config.yaml
d_model: 320
rope_fraction: 1.0
init_std_down: 0.0
lr_mult_down: 2.0
seq_len: 512
train_tokens: 367400000
MLP neurons of a small language model. Each row is named by its layer, matrix (down: output weights) and neuron, and shows model dimensions 0-95. Each number is 200 + 30 x the weight over its row's rms, rounded and kept within 0 to 999. A neuron's up and down rows have the sign that makes its largest values positive.
A block is one neuron, or neurons of one layer that tend to fire together. After each block is what it responds to, as a language model described it from the Wikipedia text at the highest values.

L8.down949,225,182,174,188,223,185,220,158,211,217,186,245,189,166,173,229,190,205,198,229,199,211,202,183,212,186,214,187,233,175,196,208,192,201,221,207,200,222,184,210,166,242,184,194,102,276,167,281,159,222,226,192,161,142,175,210,221,181,208,140,230,255,174,157,203,219,259,167,233,220,259,219,197,192,196,170,130,187,201,199,161,146,193,181,146,207,208,185,147,188,160,135,216,219,199,175
Person surname endings. Final token of a person's surname or name, often a biography subject opening a sentence before verbs like was or 's, as in Field, Grayson, Adams.

L7.down8,200,209,251,181,234,209,177,154,212,224,206,149,172,161,192,230,183,174,214,185,206,225,159,166,217,168,196,204,165,223,173,173,248,264,209,177,204,212,212,221,242,245,210,209,217,229,170,177,231,189,163,163,197,202,189,218,183,173,213,183,206,177,193,175,153,224,174,198,204,213,205,170,203,228,237,204,206,222,192,178,150,227,217,201,203,167,221,197,208,208,195,147,243,217,215,150
L7.down36,210,196,211,177,181,200,206,148,257,231,199,146,232,157,159,194,144,214,177,208,224,215,156,176,177,149,163,232,195,212,221,161,165,220,146,251,195,154,255,203,175,175,197,200,159,182,192,157,241,175,195,184,225,216,193,205,163,239,236,241,225,136,199,241,216,210,160,152,204,209,195,187,162,212,172,232,180,212,234,227,222,203,213,188,230,212,131,214,152,197,168,139,174,201,213,163
L7.down80,169,173,194,279,197,225,203,212,204,231,176,188,204,194,204,201,186,197,215,234,230,191,196,268,207,211,219,117,224,202,165,183,236,193,196,169,206,224,185,175,168,206,237,172,206,234,187,171,223,188,191,202,183,254,231,119,223,201,206,152,182,152,175,250,212,249,181,206,204,239,197,208,158,168,192,201,160,195,212,166,237,177,211,218,178,184,208,185,197,199,213,187,208,223,184,201
L7.down159,215,202,174,176,221,183,171,234,216,227,190,223,151,165,206,221,222,142,214,206,178,245,182,187,202,193,134,183,157,182,277,207,214,235,214,220,250,185,145,140,216,165,192,225,195,259,185,206,231,188,226,181,231,185,204,207,241,162,221,195,222,139,194,258,150,244,144,188,176,152,213,158,201,216,191,244,196,179,221,232,210,173,160,181,215,150,213,197,230,196,171,205,181,236,177,200
L7.down191,213,236,187,202,176,198,239,214,196,206,217,222,219,213,180,181,200,227,220,214,124,150,189,228,260,201,201,224,165,225,197,191,154,211,282,239,249,233,242,188,137,196,172,178,206,191,185,180,185,212,224,226,223,189,204,147,185,228,214,190,224,176,187,188,194,162,206,288,170,223,255,204,234,191,210,218,110,188,244,211,230,207,228,227,185,171,244,185,179,217,231,216,198,198,224,217
L7.down220,224,191,220,211,237,212,164,179,204,175,191,232,177,231,209,234,212,255,151,243,198,171,193,200,156,213,156,210,176,260,171,166,178,220,222,246,248,192,164,172,178,188,207,240,174,196,170,247,231,143,227,175,245,184,199,241,237,239,205,199,205,156,179,209,169,151,196,203,210,185,221,267,236,214,192,148,222,208,197,219,230,189,204,229,198,198,214,210,230,225,171,183,198,203,163,235
L7.down311,225,134,214,166,191,176,208,188,194,241,235,220,203,203,171,228,230,218,143,204,192,215,139,171,224,208,222,196,203,181,190,205,235,231,152,271,178,198,183,184,180,233,213,207,158,203,198,197,179,198,180,159,225,238,211,214,139,218,186,200,175,150,234,198,208,254,146,219,151,152,204,210,150,190,152,157,202,192,211,236,205,170,186,167,180,216,225,208,227,200,222,262,217,138,206,209
L7.down393,222,226,200,206,193,224,212,213,219,119,240,221,181,164,197,194,218,221,224,187,189,212,153,186,205,148,201,209,151,190,232,221,211,179,249,152,208,193,145,220,180,191,173,187,263,238,180,203,228,200,208,199,192,240,191,208,210,172,197,179,193,203,193,180,237,216,175,192,197,195,248,212,178,135,134,163,233,200,200,268,232,152,213,241,173,228,183,174,231,263,203,203,183,172,183,179
L7.down427,171,185,185,188,222,184,189,130,185,193,232,229,189,206,248,198,172,178,162,213,212,180,178,224,218,221,164,215,187,281,239,167,123,193,216,231,203,240,186,264,242,199,204,231,223,215,191,147,216,206,190,195,191,168,221,162,178,207,165,190,176,160,248,192,248,250,225,204,209,176,280,247,195,187,247,208,180,178,195,215,233,277,178,171,237,116,196,205,184,181,133,201,173,171,192,194
L7.down435,212,210,247,190,219,181,195,191,188,139,193,258,187,104,191,159,190,194,234,154,216,202,160,180,161,229,225,196,191,197,160,243,156,194,219,211,212,202,206,257,211,168,194,83,181,222,184,220,183,172,204,189,177,234,166,180,198,151,194,236,146,125,222,210,190,181,216,181,223,223,215,163,209,160,212,147,211,203,161,222,201,157,135,243,169,213,235,205,258,283,193,152,211,163,228,257
L7.down451,188,207,191,167,220,211,193,241,202,227,193,158,194,231,175,175,159,185,202,193,202,219,195,185,252,187,197,171,196,232,197,213,194,202,229,234,184,214,189,173,229,184,195,207,215,230,217,178,204,135,218,205,183,238,216,229,216,202,205,221,212,156,184,240,177,238,197,208,252,224,207,209,165,154,176,236,163,217,193,164,220,109,216,219,241,143,213,184,143,186,225,188,252,210,203,198
L7.down478,145,197,208,178,160,207,188,155,191,200,268,192,272,152,214,200,165,188,167,208,239,188,196,204,198,234,196,202,213,197,192,156,206,218,188,227,261,210,198,178,217,247,233,182,183,208,228,201,249,170,223,178,219,309,237,200,181,187,201,196,212,134,199,191,186,210,202,201,168,197,140,177,183,169,221,215,237,183,204,207,181,211,189,193,258,235,190,172,149,191,187,192,237,172,226,221
L7.down679,167,154,144,187,207,205,239,216,201,210,226,263,149,180,172,168,178,155,184,201,272,217,185,170,181,189,181,201,161,209,233,180,224,218,200,175,188,162,160,171,227,159,202,169,131,207,204,216,220,162,213,229,251,188,176,209,192,227,198,185,196,187,165,172,202,192,216,231,189,208,137,219,138,159,164,201,174,194,152,205,225,194,161,204,184,222,192,198,142,223,209,200,206,213,241,217
L7.down897,182,183,209,181,203,187,248,198,210,207,183,133,223,227,229,218,287,224,198,194,246,245,164,159,183,177,223,206,195,218,193,177,213,251,241,197,179,173,196,234,190,153,217,223,191,176,200,139,179,192,171,167,138,219,245,195,112,225,209,235,133,243,257,208,208,221,177,190,190,169,176,247,206,242,247,170,158,176,218,166,196,175,238,189,212,207,177,208,230,210,197,184,241,229,174,177
L7.down985,214,181,118,177,166,208,175,255,193,192,202,181,212,185,177,186,237,224,198,213,228,209,130,163,206,186,171,211,234,180,214,204,203,231,132,239,243,208,265,186,189,179,191,202,196,223,169,139,184,141,252,194,183,199,186,251,217,237,225,201,185,181,208,207,212,200,200,221,224,210,222,191,231,167,191,227,183,226,190,214,210,166,191,213,211,182,251,204,168,178,228,201,134,176,158,206
L7.down1002,230,190,211,268,204,185,190,173,154,204,147,209,187,222,177,190,188,226,169,246,180,163,244,153,202,208,205,277,199,150,193,219,219,246,202,178,212,194,189,173,196,168,229,163,157,194,249,185,219,205,202,183,200,150,182,150,260,208,200,188,202,227,215,191,211,189,196,186,201,155,197,175,244,221,232,210,162,171,223,225,171,186,179,245,230,197,185,211,270,225,197,221,176,248,205,171
Modals and infinitive to. Infinitive to and modal verbs (will, can, could, should, might) just before a bare verb, often be; also blank table-header cells.

L6.down61,217,208,239,164,215,179,170,184,158,228,197,209,162,173,163,196,205,188,225,210,182,190,206,247,209,203,165,189,202,165,170,200,176,287,222,218,222,211,227,151,173,192,233,208,122,192,173,181,118,164,225,224,169,270,202,201,220,205,122,186,235,167,201,198,189,132,189,198,198,222,247,194,233,198,219,220,164,181,139,189,248,190,186,175,189,168,192,175,157,176,245,189,230,177,226,194
L6.down351,177,207,151,311,182,237,206,181,200,242,232,160,115,182,196,162,175,175,196,178,170,177,175,189,239,209,155,169,220,227,204,207,156,228,226,253,222,150,207,194,201,153,214,143,194,235,227,233,208,180,226,231,238,221,220,214,178,182,196,208,221,217,242,168,176,225,176,214,203,210,227,217,189,193,161,258,191,187,178,235,189,178,217,291,184,254,208,181,183,258,193,178,182,160,183,247
L6.down399,240,207,215,199,217,209,213,212,206,215,195,203,186,163,154,215,203,193,227,203,159,246,228,222,217,201,150,177,222,158,192,216,221,282,224,224,176,207,198,142,188,156,187,206,217,186,184,174,216,199,203,228,250,222,206,242,162,181,165,237,204,162,237,186,162,216,230,213,177,222,267,241,203,121,209,199,188,233,182,272,229,208,240,224,232,213,184,173,213,214,187,150,170,226,208,199
L6.down627,194,187,199,211,186,176,156,241,186,169,193,241,203,156,217,223,152,170,237,207,164,239,213,238,203,205,191,209,198,175,247,229,165,160,222,178,193,183,245,221,209,159,237,156,203,180,180,187,185,183,225,237,215,187,197,215,207,186,159,217,199,187,198,203,267,226,224,236,163,177,222,211,211,189,244,198,198,193,194,245,192,216,226,194,217,217,213,185,215,172,199,145,196,227,173,229
Pre-verb function words. Function words just before an expected verb, such as to, not, n't, only, or modals and subject pronouns (would only, considered to, did not).

L8.down939,228,215,190,217,158,184,206,168,228,242,171,252,176,233,209,241,159,209,227,216,225,219,211,182,198,132,157,219,227,185,231,211,180,168,197,169,240,205,207,238,182,190,266,248,124,241,196,193,191,158,203,167,234,204,192,182,203,188,236,181,178,261,197,189,227,216,206,189,232,175,250,233,154,178,245,141,179,201,201,229,150,185,248,187,167,207,211,203,188,247,203,201,160,171,201,172
Infinitive "to" marker. Mostly "to" introducing a verb after words like refuse, time, enough, have much more, are (to be), plus scattered auxiliaries, "couldn't", and "Court".

L7.down9,188,220,172,199,226,253,133,235,223,180,190,174,158,198,194,176,245,234,157,222,215,215,235,207,234,246,172,241,199,204,180,205,202,218,209,200,182,187,161,202,186,200,152,169,166,182,226,170,235,205,150,230,171,144,198,224,185,226,247,170,187,167,222,204,182,192,208,185,217,206,163,266,166,202,178,179,216,175,200,198,182,206,141,174,218,247,207,238,230,221,183,201,188,184,240,190
L7.down115,231,235,163,230,158,176,220,156,207,223,223,199,240,249,168,191,215,169,254,238,215,230,247,212,224,146,200,175,115,159,227,212,190,180,201,215,253,198,217,183,228,159,202,201,221,189,205,254,184,189,190,184,194,194,187,221,133,198,173,192,254,169,197,196,197,204,177,198,183,194,224,177,200,209,222,209,208,235,213,216,241,216,151,255,170,175,196,253,160,210,183,235,203,188,209,224
L7.down134,221,153,166,153,156,242,157,223,251,217,234,169,211,187,228,212,222,215,240,172,229,240,135,227,159,214,197,223,164,174,223,177,173,187,214,215,211,195,194,197,173,235,225,196,235,204,182,215,181,209,187,239,197,189,142,163,257,233,166,231,188,163,201,182,237,218,132,178,173,190,197,173,196,214,183,228,252,210,199,171,191,202,185,231,239,179,210,192,225,226,227,181,182,171,209,222
L7.down300,184,238,200,188,228,178,226,218,236,277,226,223,220,188,223,173,202,181,205,187,160,185,240,225,207,242,229,207,229,225,180,226,253,250,231,190,195,249,167,157,174,177,222,224,199,215,193,181,178,232,239,168,182,173,191,240,204,187,199,200,171,180,174,227,183,218,267,234,233,143,186,251,197,193,205,189,192,199,167,220,160,202,184,212,138,211,291,216,145,206,217,204,151,227,176,199
L7.down303,220,216,210,239,197,270,186,193,273,196,180,191,181,187,186,226,171,230,255,202,222,176,163,146,186,193,175,183,194,186,171,170,190,264,144,218,191,240,232,159,212,194,164,225,237,156,154,215,198,185,144,172,168,150,184,225,239,194,166,167,253,179,211,177,277,168,159,228,199,166,190,218,175,236,200,195,178,199,228,160,218,198,202,220,179,122,200,160,239,170,203,189,205,183,156,160
L7.down352,211,203,202,230,176,190,237,220,193,217,219,196,195,253,234,177,176,176,181,245,182,148,205,222,192,183,167,208,181,253,236,194,157,164,187,185,184,165,208,167,183,246,156,203,226,166,171,161,200,193,226,234,215,214,204,206,203,154,181,192,236,209,177,190,223,125,211,187,199,217,240,217,184,180,233,192,220,198,206,216,173,163,143,250,219,200,207,226,259,169,228,227,179,172,226,188
L7.down361,176,221,155,199,120,173,205,226,236,179,217,194,250,226,146,211,179,206,184,191,216,123,197,174,215,205,272,181,200,230,176,176,190,214,243,238,210,181,175,190,217,248,180,244,159,190,281,189,200,198,184,207,193,192,209,188,207,176,156,196,226,226,226,185,172,203,200,186,216,184,193,246,170,210,182,220,231,206,222,165,211,220,211,191,186,130,244,216,163,216,220,208,211,162,208,218
L7.down477,183,269,191,233,176,174,206,215,173,223,205,150,205,220,231,174,170,232,201,208,160,186,225,176,167,197,243,183,205,248,183,189,205,270,199,177,217,202,179,186,203,239,255,183,166,201,207,158,195,213,156,155,161,209,240,177,212,158,219,213,191,262,202,178,193,189,198,176,169,210,225,166,217,221,205,260,259,236,232,173,135,192,202,240,229,184,215,210,195,229,217,271,181,187,216,171
L7.down526,219,230,220,236,198,247,167,205,179,194,221,259,187,199,224,232,188,230,205,195,216,166,205,184,190,220,214,223,206,228,189,148,217,163,213,226,189,164,215,159,176,232,195,211,176,192,225,229,214,211,205,227,221,194,192,216,234,193,159,226,194,215,214,193,271,201,202,207,197,219,187,231,172,209,191,120,210,188,209,233,233,210,179,158,212,195,203,202,191,157,180,222,183,148,220,189
L7.down573,195,131,169,209,130,195,185,171,249,237,155,221,273,164,164,232,182,227,181,211,209,217,188,198,137,202,193,237,156,241,227,247,148,247,196,216,251,235,162,171,183,196,238,207,189,157,211,234,186,228,212,203,159,194,180,205,201,261,209,170,161,194,207,206,183,214,187,222,220,196,234,183,201,226,162,180,175,205,213,121,209,152,179,202,212,142,186,175,201,215,203,174,169,196,199,209
L7.down642,204,145,199,237,261,184,217,242,217,175,163,174,197,193,148,117,206,201,128,254,156,207,135,199,228,178,200,166,157,215,219,200,195,227,243,171,209,226,163,279,179,266,157,168,216,215,191,210,223,247,238,236,206,227,223,237,204,194,229,218,164,204,241,201,186,179,243,222,197,162,199,182,194,170,149,183,257,197,221,183,186,210,210,156,243,181,203,190,189,233,236,232,196,142,222,180
L7.down812,239,139,213,172,232,222,174,231,179,207,161,176,180,211,155,167,196,227,163,238,150,219,214,162,203,195,183,245,173,234,195,213,224,202,168,180,220,196,112,182,209,172,227,230,276,234,178,186,168,201,206,167,189,168,174,232,149,191,179,163,173,233,184,157,138,240,238,185,263,189,192,223,173,161,216,216,129,143,236,179,177,198,197,208,183,211,173,208,199,175,232,120,220,216,234,178
L7.down921,205,186,252,208,215,194,245,159,205,205,251,253,215,140,187,185,177,150,193,230,231,190,191,215,184,203,219,211,220,199,186,213,141,228,225,238,146,171,156,184,174,166,193,159,171,178,183,183,184,241,237,189,212,170,156,176,197,222,205,168,190,193,206,185,170,192,230,243,199,213,180,170,179,280,224,179,205,251,213,202,178,150,247,199,196,220,161,189,198,171,206,221,208,208,213,198
L7.down951,159,171,263,165,204,220,182,232,272,197,200,196,166,249,160,227,174,225,220,192,176,180,151,184,158,189,210,249,193,203,212,189,267,205,251,233,224,204,207,207,212,199,200,171,159,208,245,198,212,247,235,202,225,172,108,199,166,203,162,184,230,180,223,197,197,250,138,183,194,228,174,181,131,242,223,214,224,169,183,162,214,197,192,238,235,201,164,167,202,148,167,200,203,210,214,188
L7.down1000,216,150,216,219,222,203,222,208,157,189,225,222,171,231,177,142,218,208,225,227,187,263,222,242,198,213,196,208,221,176,216,225,189,203,221,210,229,183,196,206,141,156,214,204,181,233,212,217,178,178,242,200,183,222,240,197,180,226,213,154,187,177,154,218,175,278,177,222,192,208,176,261,177,201,201,235,189,203,207,208,219,186,195,188,235,193,202,216,172,167,181,178,181,199,242,198
L7.down1037,215,184,183,189,150,209,223,172,177,162,188,178,192,190,117,242,206,210,200,188,213,194,194,181,173,210,215,157,246,237,181,205,234,199,192,251,185,241,143,209,206,192,223,184,227,183,180,181,194,214,218,179,224,237,201,198,177,211,203,276,155,193,154,187,188,218,208,219,224,216,138,174,175,252,197,184,180,197,214,232,215,216,223,150,193,208,267,232,211,199,228,235,144,185,219,198
Day-of-month digits. Digits of the day number in dates, especially before a month name, as in match listings and histories: 30 November, 14 August, 3 February.

L8.down893,205,139,217,168,214,198,198,146,179,151,204,196,194,170,216,201,149,191,179,214,155,198,204,161,234,218,153,192,150,188,182,273,239,210,181,218,160,236,231,176,194,229,154,209,233,226,165,226,149,190,223,203,201,205,167,207,158,180,185,200,215,211,223,164,167,184,176,209,194,158,172,153,219,229,200,199,205,190,203,208,177,171,229,187,272,196,163,132,209,204,199,148,182,187,162,262
Start of dates. The first digit of a day number or year, or the "on" or table separator just before a date, e.g. "on 2|9 December", "Born: 2 June".

L7.down13,177,196,214,221,224,209,229,225,188,213,203,190,189,214,250,172,155,150,197,215,192,230,164,169,232,211,157,211,224,165,220,154,236,282,164,228,207,245,223,243,251,195,185,201,198,203,159,142,184,255,139,199,213,190,192,212,162,190,201,211,182,205,200,226,189,232,214,165,196,300,234,184,217,169,193,167,185,198,152,247,204,229,181,231,207,169,180,212,237,198,227,209,237,236,182,207
L7.down120,241,184,145,183,212,202,191,192,200,188,262,192,214,233,189,245,215,206,172,210,201,229,188,162,173,184,190,204,198,198,270,187,216,120,259,205,195,234,216,202,166,261,191,218,216,253,238,180,167,181,225,191,232,164,172,168,204,212,189,225,227,220,185,228,210,140,217,247,144,196,222,206,164,188,157,204,190,168,240,213,228,255,195,214,225,228,199,200,158,145,166,137,160,240,159,189
L7.down202,217,188,218,234,247,241,231,174,188,207,210,252,166,187,219,211,224,188,218,168,228,218,224,216,230,168,145,238,171,201,233,196,215,263,165,174,147,204,181,261,164,165,262,182,188,214,236,189,169,196,204,186,210,223,256,218,164,187,194,166,250,198,217,166,172,159,210,202,184,251,195,213,167,222,206,164,127,239,228,168,217,285,184,225,220,152,232,211,136,248,232,186,183,222,183,211
L7.down206,172,220,178,185,170,210,182,194,215,251,245,216,121,156,232,216,200,219,199,212,242,161,171,211,160,150,179,229,213,194,208,179,150,176,224,181,196,196,151,228,173,236,205,150,201,200,184,196,197,187,165,187,202,232,198,160,186,171,163,182,160,155,206,262,229,183,239,225,220,192,199,144,146,246,183,214,181,224,235,209,192,193,235,229,152,174,217,211,174,259,245,199,207,195,191,189
L7.down309,220,201,182,207,208,187,229,217,198,152,181,208,188,171,206,265,213,198,202,224,214,230,199,187,199,196,177,178,172,206,163,160,137,235,192,188,231,238,207,238,167,212,223,248,211,195,219,174,141,185,190,198,192,175,236,224,229,114,173,176,249,221,155,255,209,152,218,212,270,184,258,171,199,199,186,161,156,190,255,143,264,213,244,216,193,220,161,202,196,211,215,172,203,189,207,196
L7.down351,201,223,204,214,212,219,173,212,179,219,224,158,193,137,151,216,169,212,227,165,213,209,203,248,176,221,191,212,189,153,230,200,233,238,152,171,198,166,211,215,187,241,158,191,205,164,203,204,146,209,238,177,144,183,209,179,194,182,234,236,231,222,228,204,252,200,208,210,240,195,214,197,195,177,154,128,187,221,162,179,203,210,226,138,251,153,199,223,229,193,152,163,230,151,208,245
L7.down362,183,249,148,217,184,277,175,159,196,232,182,201,223,179,139,244,245,188,189,181,229,201,179,219,203,212,241,162,209,198,164,188,218,236,139,197,246,230,208,169,184,239,202,214,246,212,178,210,223,220,233,201,208,231,197,221,201,216,174,210,194,199,217,244,231,213,176,181,187,174,197,145,252,219,197,192,178,231,142,193,253,199,176,217,199,186,218,216,232,131,200,145,179,188,245,252
L7.down431,155,232,210,202,128,215,206,207,141,170,231,212,202,180,171,163,202,192,189,226,207,132,225,187,133,163,206,194,265,174,187,219,208,237,177,170,158,201,190,203,178,247,204,146,217,218,182,198,208,189,169,241,172,211,200,211,211,174,219,214,219,157,182,234,276,138,125,234,194,182,246,196,217,246,204,168,169,166,181,276,212,149,171,207,216,194,199,156,220,182,184,155,233,230,210,148
L7.down508,209,194,204,219,221,229,201,236,252,197,170,238,191,153,191,241,209,271,195,229,258,236,233,175,181,244,210,194,235,177,220,131,200,202,200,194,172,155,215,237,190,205,202,211,167,235,204,234,221,209,254,214,166,189,205,230,241,161,196,192,195,216,196,197,178,162,249,244,183,211,224,215,215,176,152,182,202,210,192,171,186,210,179,198,171,209,160,203,228,205,238,197,194,206,205,178
L7.down512,186,225,233,238,203,152,278,203,211,241,197,267,192,208,216,175,199,191,184,216,201,259,167,142,209,145,218,181,241,177,230,183,170,209,191,256,220,243,191,213,148,149,231,214,130,255,177,161,202,174,209,166,211,140,203,223,235,206,163,219,258,241,192,255,225,175,232,167,223,161,197,208,194,189,202,238,138,170,220,198,177,220,171,178,164,206,183,215,195,164,144,208,231,226,210,215
L7.down544,207,157,233,209,176,246,253,178,198,197,243,208,188,207,212,227,218,196,213,198,215,186,149,164,175,158,188,214,209,225,197,198,132,185,219,181,204,247,216,218,198,246,229,185,194,207,209,217,183,199,192,160,195,165,205,204,170,223,168,213,224,240,188,205,178,196,222,210,181,203,252,202,180,189,133,217,143,222,255,227,129,205,188,270,184,166,168,230,186,195,237,163,178,183,203,165
L7.down646,201,178,176,217,141,195,209,168,178,190,207,177,179,187,213,183,220,167,172,211,235,146,200,217,164,236,198,206,189,142,172,227,206,229,178,168,235,198,199,243,217,168,177,136,195,173,240,264,208,197,249,236,160,223,174,194,212,162,177,210,180,203,230,187,196,191,193,268,189,189,215,230,204,241,195,212,170,217,169,174,157,162,225,221,244,180,240,158,188,177,202,144,194,208,227,171
L7.down662,269,224,158,167,184,202,210,243,202,187,239,181,237,151,206,164,182,234,194,254,203,163,189,154,231,184,220,193,167,210,218,207,163,193,156,209,179,200,177,169,170,168,181,173,209,207,184,166,171,231,265,205,163,206,150,168,249,237,187,113,232,166,225,278,171,201,171,186,224,178,168,261,157,159,215,217,174,217,228,214,222,201,174,182,181,200,194,169,210,161,121,138,226,217,204,143
L7.down726,216,199,180,207,207,234,203,250,235,172,169,158,193,200,213,205,220,191,244,245,225,190,208,181,235,159,199,278,202,151,207,239,196,131,149,206,164,196,183,203,192,244,191,155,193,198,241,191,234,259,196,190,205,187,162,153,203,228,184,226,149,251,195,161,174,164,150,188,174,206,164,205,167,208,198,156,199,192,177,217,200,227,213,228,194,232,235,232,119,179,200,176,162,222,242,217
L7.down765,180,229,152,176,226,199,166,209,184,210,209,208,211,196,158,146,161,129,162,264,233,228,161,237,233,205,265,257,228,195,186,234,209,190,157,218,135,197,210,200,169,242,185,163,180,250,196,195,183,189,205,205,159,197,176,216,182,223,224,184,241,153,179,178,205,259,205,174,177,226,184,201,190,256,238,239,168,160,213,253,213,199,157,149,227,202,141,193,204,142,182,177,188,158,159,215
L7.down769,204,172,182,182,172,245,142,218,189,188,213,158,176,166,177,192,179,171,152,263,200,154,204,209,203,209,181,221,206,155,214,180,207,188,226,117,228,210,193,184,230,209,179,146,216,173,173,249,218,186,228,236,174,198,195,212,259,187,180,214,263,182,228,190,203,195,224,201,191,258,201,152,217,181,146,154,152,201,171,186,169,185,170,212,231,197,148,185,207,172,147,175,226,162,246,215
Sentence-initial subject name ending. The last piece of a multi-token surname or title opening a sentence as its subject, right before a verb or 's (Murd-och, Enesc-u, Ly-man).

L6.down121,175,171,240,211,210,251,204,184,192,180,221,168,248,165,189,204,199,203,155,196,232,184,203,194,211,237,187,199,202,195,239,160,175,190,185,121,232,206,208,216,210,248,214,219,167,202,185,218,232,174,143,178,207,251,201,170,205,190,223,235,213,224,240,178,184,171,144,201,199,214,203,195,206,206,208,196,202,163,194,231,188,178,161,151,206,254,158,200,172,202,199,275,158,212,185,173
L6.down646,204,174,156,172,262,177,218,170,146,171,178,187,180,235,168,241,156,233,147,177,226,208,202,219,191,200,186,183,283,171,211,154,182,207,210,205,206,220,174,234,189,204,158,191,188,203,224,173,201,200,182,221,220,179,199,224,243,185,242,181,189,185,182,142,262,148,131,193,243,167,187,209,146,226,167,171,172,185,205,183,183,186,199,240,241,234,240,235,255,185,233,210,193,189,193,207
L6.down752,233,249,148,227,172,188,186,217,204,143,165,212,159,167,187,178,192,210,175,185,230,212,242,228,166,245,259,199,208,189,157,267,153,239,178,205,233,187,198,158,151,210,155,138,194,209,196,243,161,211,200,246,146,172,183,200,210,189,206,160,214,223,217,202,192,183,194,232,223,194,225,186,204,188,206,125,215,154,188,214,115,168,205,249,196,237,229,224,213,193,221,163,244,213,208,219
L6.down974,234,178,179,216,200,167,248,187,202,148,191,198,177,178,221,190,165,228,186,151,222,222,223,231,228,181,171,189,150,181,222,223,232,213,208,133,253,207,165,154,224,250,244,220,226,212,252,214,223,186,188,176,174,215,162,181,224,239,232,199,203,201,211,152,222,209,202,239,201,219,173,187,174,229,176,166,207,169,225,175,174,183,211,232,208,237,271,216,221,170,216,152,219,209,182,183
Repeated name endings. Final pieces of a previously mentioned proper name or noun, often an object after a verb: Os-borne, McAll-ister, Carm-ody, Adams.